config.toml
n_layer = 9
n_head = 4
head_dim = 64
bias = "none"
tie_embeddings = false
init_std_qkv = 0.0368
beta1 = 0.93
final_lr_fraction = 0.0
seq_len = 1024
z_loss = 1e-05
MLP neurons of a small language model. Each row is named by its layer, matrix (gate and up: input weights; down: output weights) and neuron, and shows model dimensions 16-207. Each number is 500 + 40 x the weight over its row's rms, rounded and kept within 0 to 999. Numbers have three digits each. A neuron's up and down rows have the sign that makes its largest values positive.
After each neuron's rows, "fires before" lists the tokens most often just after its 100 highest values on Wikipedia text that the model never trained on; "fires on" lists the tokens most often at its 100 highest values on Wikipedia text that the model never trained on. A number after a token or word is its count.

L6.gate206:457485469501484522502508488450552511463435437457539502552467504515512486568434493561552498547450530462447519469478511568429444573487569507507524559572479517436453497481526459440472499467538501526545457515468478520543541567522581499519497497532503481493446507562473554479543541540488545519489554509460443496526529507430477499513529542392490467555489503556476509491557466568466501491526405552556548541538493435467451474426429542436440517492473529523512461482485499529509502516516563511494545427495435591514527538442455512482506521561450579453513565380505476516493577476448476526
L6.up206:486502509492550509504538498505511486474568532406440482459527574507579618569449572462501520543510436492447452462512536452470488542455497470507481525516412498479480451510535505478485550466487464487552439482507468573479519598477505470467515494435486489448487506557478483536469569544545456543493554523376433455493498499528462458525519475502497487515509515442472407533510487515445526481578470629504483476581504462480509517510390518510469547504461510435476436475509501457490530529510625479576521490457512527465456558495485489449521496559504433457465546459462512577470535527495479497
L6.down206:479541471453484585532503469454498471502554484436542519534519553478468515483530484524492544525441507479536515565461478449561516549557505476539593492492489465505475492476517554533403437455538471485458545511504512521506523457505422466498463502504457527495582540495447478526515451503479433546535466483457536524492469464514507461521478468529518505451553470499537445461578521440575550521469405549498550482516477519495554510484477444425510531520453475451569463498514497406468464479561453521556538452508497424482510508522511547428493518479491553495535611500478459472493439569481512545
fires before: " as" 29, " by" 12, " with" 11, " the" 7, " in" 5, " L" 5
fires on: "ed" 53, "own" 24, "ong" 9, "ited" 4

L6.gate185:548503548572487513492432452468603514512539482618449546509521510477487452515558513436497501550454523564452469555472540465539530450519483553500453525454507461446542506574486528504466509552444438474522512441445471573560519557450574525539491463481526462528544483558516526516417539545507483490464487499435589565503586463506471565420545500503470453512468488493459549542532516543502513503498464531471495497537516473463536475474494460536484548538508579486444431546448479434545511483546556510522504529532492532520461474460455473537460500474506434436475466540428525494545465514517485498
L6.up185:536412525467475518397513504537498506437518509565466518510480431482466577497485507505482441555532437550489473476488534505446499548533501501433524527528437488449498518505496498537544469472412586498540514489559505566471489583497425532490506608484463454535505523533501520469552455472428577443549423583514527466513571458495496548506471563432475479578423494544504491498459514485382540439543515566520512485542469510588503448419524453587504502546500581535514491518487510466534530508485523500459516595480495497495470483507483519480472482466530539509534475490462513477588525523500495571
L6.down185:508485508484521538469474457467550509568405469519556570487437511455538487454448473513507489543547446517532411487477460538515460572447462519527524482458499459509536545550440399484525510448487466482527531473504497525508463516499513517518572517508539460507498548411406499598474469465509539544538537510517545509459528559452501520495454490452514460488575446567480399495491506546516551455478543502544508456471473484532482455474512515541491497541527536581510525550461510528485527400518457436505469477479528483538463495476412556547456493426528469549475504515475476534523515474464506528
fires before: "s" 12, " the" 11, "v" 10, "form" 9, "f" 6, "m" 5
fires on: " per" 31, "'" 24, " at" 12, "ore" 8, "ie" 6

L5.gate377:481536576417494557558491515505504469438587500506485553566494560463501503433516559475500468509538503479472504532476578484459501518535476492472523527574464528465461502426534506463449510520555485456562550499437521526456473459490559462489540513488493529482486507526514510459545462450525452515528499466505409514476568574483477468487545520488485544464536611520552545514470434504534484578440523521512497526527478494478472510452503494425538490505474464510489439507538526503548467517485496535477451445534461536510494501481460504540487462467504553493567513601509568515537550524494531457
L5.up377:440494476448507493457556543524501505499500467473482489524480530505463450487471500520496544488509569592481541477566470492515526505495580416410527480485473433508546532499435541473470526505508519518504521508497487506491531508501507415486430528517508432575535464543393539582441523523571459540535438510520432475526503506435519461574445532480462568593497546538466500467510530543470460516539505495451449501505477547463475519441513439467566516401498511449491552493487449469502467453609463526512532453491477529466501459413491492477447492456467505452562445490575469437514431464515481537
L5.down377:548528534536473463525485503497472582453488538474458500526547540490439545427483511475449499468516487532467473510494460488496541490513462526496434475516541508492491454473479534513542540535590476554471530469529532541467470526453404445470502522467477464440483533513459465539465483536509463470528512504543513534604541550477505477503499540551543503441433476539454557545503456500506472474541490468492491545513444508545497499613567474462519477601523480486426503425577456467538454505512479487448480489514521501415486453518478472494503533492462514485539504439443502590510457511471427492
fires before: "ed" 19, "s" 15, "anc" 9, "ing" 8, "ance" 5, " to" 5
fires on: "ear" 18, "ed" 16, "ist" 16, "w" 13, " work" 9, "end" 8

L6.gate281:519583526533507474549463465553486489544443465473465620486557470552505522505563503473486438513540518481464508488406473489551481504474465479452512418460558473448395502512506516451515542460410545473533519436471507489513437550461530555507473465450452526554538513500484554536508586507523510524466584467482576525478504474487490493471536525540513456524454496511575498453493489493437491458501458504488545502487547438480482538579533580593463508598461487423478465571532532484552508497447421484476402514470526516495563463471486480556473541470541453530487490515506585533508455520481446517
L6.up281:486564474513481477507473442476491564537467456461508483627554409426529463439439455516470531519602484523476487526462492499450450521513496530438504507497439538460551481489485481495540469497513485574507470445510514524459535489494566477497468462504504488444597454443510560603540536552528485499587568456467574425419517514459438547530499490463510493606462509545554466512546526543521475520498506519516468538500460469458422476522459513497503468491543557460422367540502553534507549497522500498616555486476479468459538517558526471542476514491454545542502515494495562506457534511457448570
L6.down281:487447495472522533531500507442481503461500498446477486530539494529529512533525513491512512522464546504446508524468517494583469480519539492587510484500580445489573472483540484434517585412525478529514460450491465438441538460445576480478497441430479544541469489519485507492496555550516464522523522512466491553458541496480472438562536460493427539505469484500464406460518473493528459460477530473506502463428449556484515472519490510576455441556513402562456455567522467482540526522464414498556546479558528471562513529488527493619446520529482495538405392504475572550560508452482527522
fires before: "s" 98
fires on: "'" 95

L6.gate19:488535424471493433504543453538451491560418492514501506460453483469543523532450542486506422471536507506517509483423446441349481529456554480479529543463538540485470537477493492516515545484489407499512547479547457497558493509446479499500439421487549464524475499498515529468483478438588556547591491542490541549534488478515499550509517502566460490538567467499506505518484474464496418414533481420546552550470566522465518556571535455546505499491571581482469493437501505505547489445521505520494523537471513543477488481515537514495489502498460453453550521509479529520505533486511564477
L6.up19:461484456474457522458492501514461532531467389491466509464392491433531489529516489475490507535494467498478491471512462503475479528532547463588505478552437557466504516486470495471627498462525483532509497483500516414561471551504438457541557484544471489509508551505468585538480426500474521491560514483470570443499472524549500545532528497486396468428468525496463565569472436450489529511496524541493448533421481475476557504479544444507494586474519555440487529495463490511484570528562404468449438577495460532463487448610500530521547510511504503449506482471476526550516507530436439507
L6.down19:503556448490536508533476529530494468474446444474463538512438465421528524461482546445455504502467482544526439430445542486508580495482522502480490501512493512535508406438469557474422535498449507491432476560479490486485495509481380522479565471483503488513551504506574495507501518492506516499521560509528539504529470546561445608512584469507480491503528527493547503500507527519485510423543466575499470522528505547542467452604593443440557460423503474479459476489488503479512500435469505507477486572562459529495537532469515517481448443466447601515485540505504528494515535493468537440
fires before: "2" 48, "1" 43, "end" 5
fires on: " " 100

L5.gate488:465518503459507512515475510512472508516452499425467474426551499466593482498527535415567517514510517463438493504536477559498517542498446547465527508516517437492479591491464451528543477500535465506503520555532483478511519523462429513466554475444554502549505504606550509555487519403499552517456534519459515526469524492526475457565507486467475500501527489528478585478518457488536539486538386481557591522428548518573482478471487465423553470475526577474542524459569530486524463515536506520552425531518488548488496549528484495444479480465539503437441493496462512472583461536529510497
L5.up488:558550525489444527541507524522516540515531491458489494550523481551562474485475526521550602512524454464559459564506449492544493475536506458537461486458485526439419484465491415529523452475522457594535516479548457419527486560569454480552515506484543530573458542503522534454506434453531491541452488482519456485499466519531482426510475436466497481534554436445508493474525459495504441489531504459536568484485504466506535487474544486421472482587541507445520523485530489526547465413549516484431491530473477490470481516546457491497540466523439530470459501475421494499563547475519479459
L5.down488:479527473491578483541479491547481506533509520500437530521481526426507469488503443464562492512486480480519559514508516476484499407483525462467504490492501496538384500484633492494506514619492531543498561512489574459478543462593294468543474529458528554496491507509520529534441502523508534543466492510583438525550494525522499501457510444518490483499477469531473523555501489496565446465478491525519523488455494448472556464513516433455509526504522525474503477472439518475538462482535542516473519526490473448490511528542501512471428482567516500443509574466451521570533436446487537439
fires before: "==" 30, "===" 12, "A" 7, "S" 5, "In" 5, "The" 5
fires on: "\n\n" 84, "===" 12, "==" 4

L6.gate462:449616509483460519520417460524470453496489544470471457489444573463523516460472521501503453461502478563560493533504452500510528481548478517495488508539457464513526507527443484551510495544422484490511476454487547543506395402545564461448577520588557497540505484471519498478451542404470563469408478467561542552496507498574459479525474513503566419588426477457451516511457501446512503492525446498503510548531528518451442457479512473491546468478390540462466468550526474460513507486491500567509438504477486485542485539559503456513525488451456517467463476517494450488476493535537527550
L6.up462:472513474509486407518522477550451491478438560557465500506509503436550521523539529508452595571568421483565471515472578494499507533551556556532437499446524504505453586521539451533487462528488559504418521444474496415517474510483474432506485568524481523499509497590448508551474468536535444486549434520520544429535471516528508523506440489453463573429490487463464415441508604517468428447468556533472461487489517510469408547478490496469545476495531486457473534431530473407502497495541539487537553500493520510560425496506518489525473463564482481487514476507517466496528494489533505424
L6.down462:460513469551543438473480512517517489557484516460423493450500488454507550520480437522493542471488435529513510514502480465497483515499474433499468472485443554487371495575540551536497514543524517497456510521494533490448519611510381506536519480430479517455468468535475423534530484466513509507514506471457484485504533564545400452474525481479434535533525444502548419476511583533537455436569564500486486457511482535459495490500440473465515550511527490432495486445521452524484487567518489522499508500556516521526497609517539513516498457482436487484507482509501406526484502499549577526
fires before: "==" 29, "===" 9, "The" 9, "In" 8, "O" 6
fires on: "\n\n" 88, "ic" 7, "\n" 4

L6.gate101:508516526516442441521414587537547495490459439492476471573527492490490544552463537555468485532466505485430484519482454547497535568459477534497422412511482542472507502471509498552539494460537470498508510538488523492496424477418564449457548514417516544478498525524493534600533533497497459505475527565516470472526445552485528505464446432462502575486510510488466530491486560504548509529489567535551511470562479411423463571568523544466486557522446579539465504456575492513514507510442544413533453462461509510474551495576544552458517478547508486517506476488508465503540500511418512512
L6.up101:431539510523472501450491558481519540484516492555457486480518583500522567529555500544501618511489526533490485419500561495561498497561440526491563430496465579542496504520520504542453546489511463548498489555447458488469448402455535475505416487523500514479544587474552485516531472494499483517454479465525467439504494531571516461476409494529479489549549523496490466584574503509551482533510524556502434537600428472507480561490521564582478522569513465496503589453426491463472500493467446509490552490419479504434455525523535437430498542516520448547445490520475494538518464516511508514
L6.down101:492456457458550486583543589592494560518450518488494468499483475523458540444440380543498502488488440525543503461509520476508534455438551505452461457493504561488508484467513520482502541511540456430584493430466481485505532520483607498456515430467527534518459509549450455496518494572500475532481469583493475466515534504490485408536442504583523489485518479583515519460490467485459540559542450561522488492507482554486530555540493492441482455532421555484446447486497458515520512508511503471533448469537487522535448481546533488585435482500503476528468406461406527433603467489519486536
fires before: "te" 15, "l" 15, "ch" 8, "ther" 6, "b" 5, "om" 4
fires on: "ou" 51, "d" 7, "it" 5, "ro" 5, " se" 5, "ust" 4

L5.gate562:525458512489506571486512562568461523547541501485413473518529464466492466546512538505527482522487476441446492479461513462556435460440492496529493405432486429470540562446445542543468550524592566430543505426478500509567457539513607467486487496595491434537519530468566489550455515581501523477498487468441474498468565516530530534549517546475439466507444499538561490435524463460401525503448494562514531532464547525457480505563523499481520503526511585479422524439491573516525473463493519487479458465507468544474541527502535485564511553555472510544525450523479551513545508512480514480
L5.up562:508484512545470582482518511566484562565589529490426573498503548498517466626494467508450550542497430505418478468470538510469541490508494518489466470478511409466583505412495489519453510492538440489506521469497478553480519508552481453472459469521495447583517565539562494572508539516513512446503485512552500451457588488511533534533495465529440439534473475525452478476502433552464477489536553503440457491516442524500436462525501553538447501454456551484503518451470516548624531486493512539472479510528494497474561505508514535502495521579471538570543519447472534541481567506458497515
L5.down562:465503458541476569558489524456547451529535426500442487512507512466480506514438536550619578482446527513486506564475576418503467478464490479511479477479519464491510511431469481441589493488487511483469477502489495498552473475436480570511442469417427427510521524494523486461493529467504536503494530513430468475550482545515487473536510509444464495581567497482490535533519468506473521456459502482468531481501481514524564434568508501526509451468510514466567415460476489524496518487436491502514504567532500536529542453440458511492556420519513488533550452542427525509474539491466572558
fires before: "ia" 28, "ian" 23, "2" 8, "1" 8
fires on: " " 20, "ral" 17, "en" 11, "s" 9, "h" 8

L5.gate312:504452526568459531525494462504452453472487493462491528524531483492546579445513568516491558547445457484486459491439537461516530496582514534555455494538447420418491472585507563586455535523482478458506404475457490502531515482544469442546474502470522497513471428449512488505517475500410518573589526485530494563518519529446501539491434498590460539492481488533547505483521478422450553506504457481536508520484509459555496521446469512522527488519588454498435470553439489529519534481534480539466517445485520519547462518466412461470447536589532563514532499535519498504480526443448498546
L5.up312:498422510540465508524594487550468549511454446500462533457558457555496489516492529566553513555436495468522502539492529515494437530429509538538515459516530468418542519519483501493489473431489473564458475544545479467496612520578517506478488519515460475447520433523488520544415484526504514584463448477453479490456537433457513480538479523547522503531483567529447476451512548423514506522548496452518437523456550474450527439449418506471405454499571499443528461528428574519531462529562507473482563533484483495540481432552479451490472441548581543547534550465509521497522547476523530490
L5.down312:472530427559574562512519447446495484512540490426581521473545560496454474476482468476508542480554444445462508449513536439482452562445546513500493590565449435518549458483528522569466495521451531529468464502493519545517514461561439616472459462498456503438567510436456457539527490524516455478530514491459527461533441493492525476549530530544522480415517541512526501496493536485484514498493536563486554504512516455467546519469543536473565503477532488503560447481512479518553550531497451549520522575445411448518530429481487475433478422542547520501554606466534508462490438528438493516
fires before: " by" 16, " to" 13, " in" 12, " as" 8, ":" 7, " on" 5
fires on: "ed" 40, "ased" 27, "ent" 7, "able" 5, "ated" 4, "own" 4

L6.gate536:474516567501601578566531477441498560518457568496545428490493478523489475519516495529488462451515516495514577549534566511586498432484499567502529538527481502508495524494494497512412499485462484477530469460460468413513495538489532508484551452541554416493489523463514522466477561464542538596451493379490478450525500483475408558469468494490540465486464502520511464510514541572507505522473508537536447484549542493458559523515483495498585543520463499522473524490496462582499594480488521443513557500458476474486426497434551554483551458462443511487530534504505479472447434481524548510
L6.up536:412517514591482471504475535465543540503501473508452498466503461509527496530510532439479528490491434458493499489453476521537530558542464481503502500530527566549503558471452482508532513513433470537488483510496520532533525429491429479466474499447513509465510473482425499561482518539512408543443600574537517508486478552559474472554488495576490585481518584460578536474508491531454476592544505495515496479497443432548518512488509524475428527486539442519543450480480552457524506597451499462477450509526448425519522465486548510434495454534518483471523497513515559506499473516472408459
L6.down536:466491454484473484481488549477550524522485403542509476445449543557472554470485467482553506470541474468446477500481501479501570443498487458466481477506536528537519535498468530457437511488519552519506519552514476541480496507516356549532433506409473628517510481526496454610504573563494425461489484520524445492515488552473551475543539521517436520484505502435565525461469531556545531514528528474437485492591521433485448498519464519549490479501508496510467523511508516459509477433432433445506417482521564480506473478527541534459471521481492449501528457489496522485550504540541529497
fires before: " |" 16, "es" 14, "," 12, "." 10
fires on: "ia" 29, "an" 25, "a" 9, "al" 8, "ina" 4

L6.gate268:532503457494553415550435450529509450500440501450459539485509445460524365473535491490514469481447470450384465502469548501444431549430510518455540517541474485481504444512485422549478421517497374484488473478414525563449480459454534420497587399479462491538495546469522512466502512417523446506440473471479503439488480493487514533505497509505473519517466481585494434531505485516520568455427523494501533548519480493474477460495407525491484497528475509511494506472471430426473496555500497480514506486441484502487489480539474525538419486506484479443418511525479520515460496452533491519
L6.up268:512488518465598503485524443524530467479501511456448491443531539552529557496500545470488542466513512455490503548475483455527534529484492489480476476425489558487493548486540437453520545530502422545486481518361580432532498522486451535490463464541421504486443529552488461494523436467490434565424526480495509508502522461524550552464523608440566476550454479413517526533509474534478525529468577437489514518518490374428490526487560473456582532557483488520521536554484480487467504506548427484502519511508367495495491491530469492487498538532481402519522500449495512422511462549495469545
L6.down268:426530536509444531493485542520496455497510494501531554582559540490533534482462546465495510552518517416421514453538421489517506466482526482442514474495426551494464523545581475538513517520541506521523502546491521462490563461461412517513509483538543501538493540492512379495551480500422463488528474435492509501440478477501560477452564526455495430432470516507494518471439526548435468464517475459560477547549541539543506503444532460515526527523550538484550504513524497443464513492560491507544443475518462424464537467533500513472392513435484503524485485485463448513511387535490440424
fires before: "\n\n" 22, " The" 18, " He" 11, " It" 9, " In" 5, " H" 4
fires on: "." 99

L6.gate458:540529476485531558585506489522500465481502509588532494456446449416484513560498520608569505408459535473463521465452497455521489508511534544477543472489566418470468478484541511488567467489499474472460456508491464566517536484517523523548511498528421531484553531533472520516447538437394497404500539495472461479503553525562553478556514526487540505585520578558477497469556468474483523506510591525519512484538497554483537516493464529450397528483492527487497432484516478508507543499472560526489440528500446478564531473474429451426543485586503457493537520464520449471504458489458456497
L6.up458:481453457544505410423575531517546526468464591528590501492498530538452504466530483462550498509473470557529480501522533500526478521534541529450467562457449542454458488463567523496419531568557540551574571526540548466546474494508472444489446489537502478476528477445429514509479561537535463518468422470473501498480516494487484556519547489506500559413531544500499493533444483500534507495559474475441557454461483591522409533517576447509459571513513508497527466480517546543462543474496524466516550561477578529506519513554528497507436513537537488522473509550466492605530547477490445484
L6.down458:436442461462511525498523488549475476504512525477499540541497463490478513499498559453416384546586522465534423494537484461489494502528505469496440496479472506510568502499533428466521537535511459472493497496500582517475560466533458488519496483488492512501518487570474530477532523496464532448476552501434491451475528492531480466507601558477554525438455536498496521480456495498421503465552466576546527604529432521531539544495513534573475569524512551554514491460447502396481532498509562569473520508541519482485539484500498524577586513509537497508538543564504440572543478458499535480
fires before: " |" 31, "\n" 11, ";" 8, " and" 5
fires on: ")" 86, "\"" 14

L6.gate440:487556424550456426533479464537552468493529540456464485489574501532504487520490527454466440502502568568378484496536504512495453492495469560444502547489473430466452588475500463538492469558523448461495479454443536459461544484509576520490573476458515491497462499526452495550492460540497514499544416463443480560443480521556589471498509499555545505454508529495551485541474561495453562476475478546508488471524563494540484427550505532545437503424552529482464522492526476508551548556483468450462500564482496510572494480446528600502505478421471482488544557508481553469533500517526489473
L6.up440:469492547537561490492505526478504484545535462505520542510539463448586456477505534540509455524518507594465551521512532489457563429533564476447527500512489501556599507511442500498458516552460520585546474528524486482526496485495499550455467494528430501480474453568479486508517533481565530497423558505521440539386581485544487498500523594464520510518449524493461506463505458560409447492524534512523542498471517452543563552502461489514487498656485516474521434554498520448477538521504469466510475526497504510544571590488492505582511472466477436543489507510460479554485514484500409457
L6.down440:492498428557478554604428483421560458463510515443468475525525555544438577457487578521535510566517497562509452555498555525504488513549475496502494485525488514495418486530527524576479502521499459484505502456550533486507499472482484466453508508510466530454546508436547469509482505473507427415502458506503507506465466445532543484519561473482510551524505480534482409459448512483480462487520516465482532522457489457543519530510518456534474551542524536569497518498494490491505508510411505477476561480520467493510483512476481458442516510476494481625480551548484566458498523480492439496
fires before: " |" 22, "," 19, "s" 8, " (" 5, " and" 4, "." 4
fires on: "\"" 86, "'" 9

L6.gate622:467538510512470534408467472468599472487515517592487540516487513438521492481517547530520554543469428474465476513587502506500495576499482515431553483525435467446557574501396426548490567502459455451501559497428526505519476456428502452556513546511524456432499546501527488535490529480497482594514480486556492418540467513535465582511500504433523418540454510469460483486449450537463481439510522468536491550518447457516478505504523436498533521540478517478499457528517420499537464497479461500391515532534473485473532543534465533548500453540484424514427511511516511442471484560509519500
L6.up622:480492519443446490464495476544473485525454547517437521537552470472587490505506484566505493507423519434495516556526532514470479469500453420448503486607456449500503468518446474538559512459493496514470514449475439508511483446518462517536601449547483428539559550515509496513488469497486452484477517522395540449503485522523506504451469516486524496528462578482544494465506444544537583413414540498527507535483473463504467505453499500530426474460443502521492476548546502484472499473502439508475535525469453547488489501456560500555497453528493479426477435473426486541571510420486486470
L6.down622:439505491500461524501436551473507486479505531433499513496474506536580516508494562494426518553588560490496500499502490512512510515458486578446516513485486495522531450504539527565432528547507457560481493420492502497544549465492346497513571539510477535524523529500542443484481611498483490487551448505497458526529516562502524520500462528595508525520445421499467480514498496524484454487511540485527479449516463533522468457476564456449471478521475502474500454490551480424477511493571510490543520468508466506518505506561556504521464485491493434468485470405479499565432478402494516453
fires before: "\n\n" 28, " He" 12, "==" 10, " In" 5, "===" 5
fires on: "." 57, "\n\n" 26, "\"" 13

L6.gate540:562473496545483461444516542507532438497522525467485562526500497480441547539476509499567573424505467511465494421570497505488536565542490526532501410542561552507520439512483508492479524555478510568483494399578564525452543484562589504565513465453416412530499508500545495573496474486491550535469508461445485482544562538504502406505513475488548520526482495457455492541563533500486589532516553480531539542530537507481552437481485439482482534536536486462454518504445476517541520473555538457495524490444504476554537399469547478406487470574488514445510430552512427583416492526557494509
L6.up540:533492497491481438534482559444445502584526481637519543527547594508531554485477420522560558492511509510528477477413569463502490504479527452499560494509569495502516497493477478461568445486501400496435546465542479478473529490506473505459543545458477422522514458558534468434516472500454517487545535567531463489520438490421550438483490408456502561495492544466481466426383487469486511517521547507561476489517531501417544496508544461517526525484529493515430511532572497451509495529520493544457505489493453532479550496516409526523515489482454493427512500618472546439457531497499537518
L6.down540:463482442519560503503530496522469556501446450503513507498436502544520571489494518526518513573569552542576518534533481492562522556564519390480532524597465550457467469495463517501558460452556426475503430532587436589445494478491416468497505553499553461470495441520520508463478563505529465538490480504545488546562490521525503448497542446482526534490532523501482455485424435422543587508533482477453484496510570516497614492450560440452509506518554518488443527489488507450485442478503577460456488513527500518486480522469431470461523496482488521466496494549462455489484476508527526459
fires before: "ed" 19, "ment" 12, "ished" 9, "ing" 9, "ated" 5
fires on: "l" 19, "in" 15, "v" 10, "ain" 8, "ip" 8

L6.gate100:540446547467465542527507568529538468499469478518491494456493464431548390516520444521481506485431518466449500526507519460456472534481516586473542428467518528564445527464563548515506515424494511536535488536614531497519462479545485575419453531463494537438470470550512516537497505530458517431490490509516503595497514504507469490515576541510457487396529541459500495496547465453536517592428516523468534502546534478446521483452550589557479541388452485535520501518542473485542598476501529524485502515487495545503472500508474526449477500464517423547546542514492497487490517532540475525
L6.up100:426472498500425549475530494505521500479501486518461569549501576499484513516512529430525470596431532518481478547536583461470506500479471481531500501420548501518502422557536540471378476447499505594531568592445496478484533471521553469482385466526445478494486506493496480473456522530519507476474515490444630506565498525477446463525465502519430488489460567469501496520539491457515534496512492462477478584554527528465515494526506510486513574541422417501520535457471522451411565510478496544466540563511506508496481448515536480430528508447452530441488514448528487550521542488481486548
L6.down100:511531513565517484522560528409501435484466574440519455503472484523489463470494567490492499495455423445550478543516495478594544482522471547479433486471509446535443465465476483376452465577485524495521484478448502510483549427440508502504502459399477541519441456516491437498487461455550538492510440568501497494479491492480487520459525564467508556421457562531495461526469453534544531509512457459451579457502508470487493483552450538520537559510470466546472440539561466583499485445498515463463489446562477464491565474442536534534516489501503392532603496548458504515604521515507493504
fires before: "ent" 23, "n" 21, "ents" 12, "," 7, " to" 7, "s" 6
fires on: "em" 26, "her" 15, "ing" 12, "um" 10, "ther" 6

L6.gate361:452561556435560473529619539482498500540516577526463453452478513522467463519514476573461591532526527539461522408514520522445506509536495479469534503492471428386447505567554502486423469472587486477455499519477485525546495505437544539432483462511491553555449536437542437469537561508443473490468537427518499529493481468409458488492527567558498490525601538472563551501549419525498513461489509487475508485514529466533498470482474451496566484551534525495517506539544454440490547538473503506523497497450558507493434464498539427506537448525428569479418519499480438501508532522513561531
L6.up361:455538581497497455485487436447477546478442484472485500516503478488487580449465500552524538455526535495568517537515549478454581531468517511560461438489566435491521477469539417457422481520496549473502576542450466479486439549535556569492511409444469511459449530461465480525511548483476572427518532474532424447449472475422479482553483493437407468544536490455524495511484485472483479513555545500599442565559516529569493488461560490450595412520544531496515536491536451497501499518499481533541474469528519457572465415474543525515469489486492491475534505588530433463454524466582516457
L6.down361:452487554513500426510462461520479540494568493505539490423485536579484447473484512492519443418509488567495478549515537509473458508468589552514526498464508443495455485518551449552479462504453483478482548509523478461497507461584624541525553427543494502487515467476491423430461511509526597535501490476486518465510506503403510514531413480503513558494556540451460548428496512569529404497570505524594516492476493500476449492498519445450533540527468551474532515511499448548505549495520454548602443454530519490501502454557566527536415459512459459473477490495524450519527519399492446527
fires before: "y" 15, "el" 9, "a" 8, "es" 7, "4" 6, "ier" 6
fires on: "m" 19, " " 18, "av" 11, "u" 9, "es" 6, "ia" 6

L6.gate157:512533535419549547495464526527459455458532538528561529515537517557555544503515453481495530400506468521433486458425502497542477550573539541471492516489473428457542428567552465539443520536534535525566545542444512425498538502498546492527518472483483445484443491406418553568437526491496536495501554481498442464468557558403572516535559512501471424547451456507465527486503483545460500454459501472496460501496531495585488505493536518457507446535514473532516462496494533515491443552508487480536514508472504529527511377492524558554454504492550424546487453488514516464568503484510515509
L6.up157:487475497490481535481530590521464511489518481536598468476511456505514491528458491489446493524449492501527588454427411435502509530498507497514510516528492488470529489487537489453474515476426542527507470590496495515549473550506481467460601475503491435571483459406481533499567515592464432424492553522413471470459520468516505516527493487487462461508493533509491546476507465531492453561500489521500472447546519474509479488419557448420505537581478468583583535442501526496465562514490494565448473587492466486468565511529480456474484534524481533508493534448556469585519539577532457478
L6.down157:536550522444481508440540563497485586468506503556534575505531552481456526525485459495515520452532518496444454418446488480481490558478591518534511526451460508469478543507593484546483516503543532529570506556584533502518500483510474462586517467529449492467476521451453483551509544485484451454452518482498508477559487496533549502478521518577515500548555518539562566512465424494487436447430457540521458582568508452489523533482503493504439521517479474500566455485488551460521503448503541537486439564579461532462454529501484475482505579555536485529571519421487474558563518511544576451
fires before: " |" 37, "\n" 30, "\n\n" 6, " and" 5, ";" 4
fires on: ")" 88, ")," 7, "W" 4

L5.gate189:529426485513477531462532558530545510509510523530531492515440488530446455588486483541540512478438399510428492443433476504475487530535493479518482567533558514493509498532487460533466472527419533491391534520522479490489531568520536526514513501470442466471525499503489468528471390410567501527534472515526569536484506533521524459519529512504452575561545469426446511542494549516549541466469540522494445516470541439536541442491480446461456465462503506503509478509517523533427490535452440463528548453506524520492562513573517490523491425584537492531549566535495564559413498502524492564
L5.up189:520592490460479520466470509489517541505527541566425521507542539509517465516515489505502562408544494524533456476508472452489472467532484484515504544455452476436528545526524508530568462462475484517439435447494539458484559419510487537486483544466503538490474504508467423446491504493447558575475528529463495541522453503539465493527424473482512418491393445531613521522473502530507517516538481526528565536535464521543515491535486473498490532450487585529447514455561490529509524448518584500518511564499474526472566495509466434525476469493484541465475447549506470482559538566454501508
L5.down189:525553522458459559472531518499483492537528469508543502485497509459451500559564520525558486507527477597539515492472416501512562521449472503524500524531452478499461508502500568508612471413540492530455504481501492534497485469551475573567519487459534494484466561465507498448537431557446503547482482529420446468496412508499539474500540412545486496417436396459524471550527473539484479492558501507497513481476525476479552487514489506463467507434502458464419512552532525503545521508480474511545544537482553520531517472578479463503505435448513462491514407486539465509511566480595485429
fires before: "ed" 33, "ing" 12, "e" 11, "ual" 5, "ment" 5, "ision" 4
fires on: " us" 47, "iv" 13, "l" 6, "op" 6, "pp" 6, "t" 5

L5.gate65:537497440491500531443496449558513510485487582560529532582531539489451426506492528518483539525449448443504528468517546500471510500523470497493578461568534532470446411558521531470518485509531535426461454538426523514517515454524507559477524450477413530431541483465507473430527506515393431564551559441489540503463504522534523464475507527459493493478461471506466555423483450450521447505511417411410517519511541456554487462512522548464509491457464526538434539461465429523470542538531491496526475530544495543515526467580441490479491493477497444427460438516533462473435509494507401455
L5.up65:508493438477518486467468517494523522499523564450560540544492525472522481473494515491504502505487554482517555488475539487512500460540455549541482556541541565514499533501536460494524501424513521479404524549419485535593501510417502465502506550491443574515503510479516508507509465531448478520471473492538500542454494486515521524538420496515544576532567469501495476451386487437521487505539508460484520513394542511530459485416538487523514520591502533552498516539489406391508586542483383467475486533528463598558521535525526466458521454556425508465503485515562489465508466588489470419
L5.down65:423486487424549503503444549510568492482522523506488445458534474506458500520459513477565435470535478468490553490554583451477484524460436468575557478475558497526509512619513480476389491495457448521451496554403563572506454510512539484449544445528489552479494480509518486512552499510475429590478514508562500498552488509526468454540484510499451468531496552460526505498508554536528501497563500453512425589541589493563420488529524487417548465488510550531574463506505475619497523459527562530482565488517547488530486584486464537530486461485448532498463526490537511509487512492447464434
fires before: "or" 32, "ist" 8, "at" 7, "is" 4
fires on: "aj" 30, "in" 23, "b" 9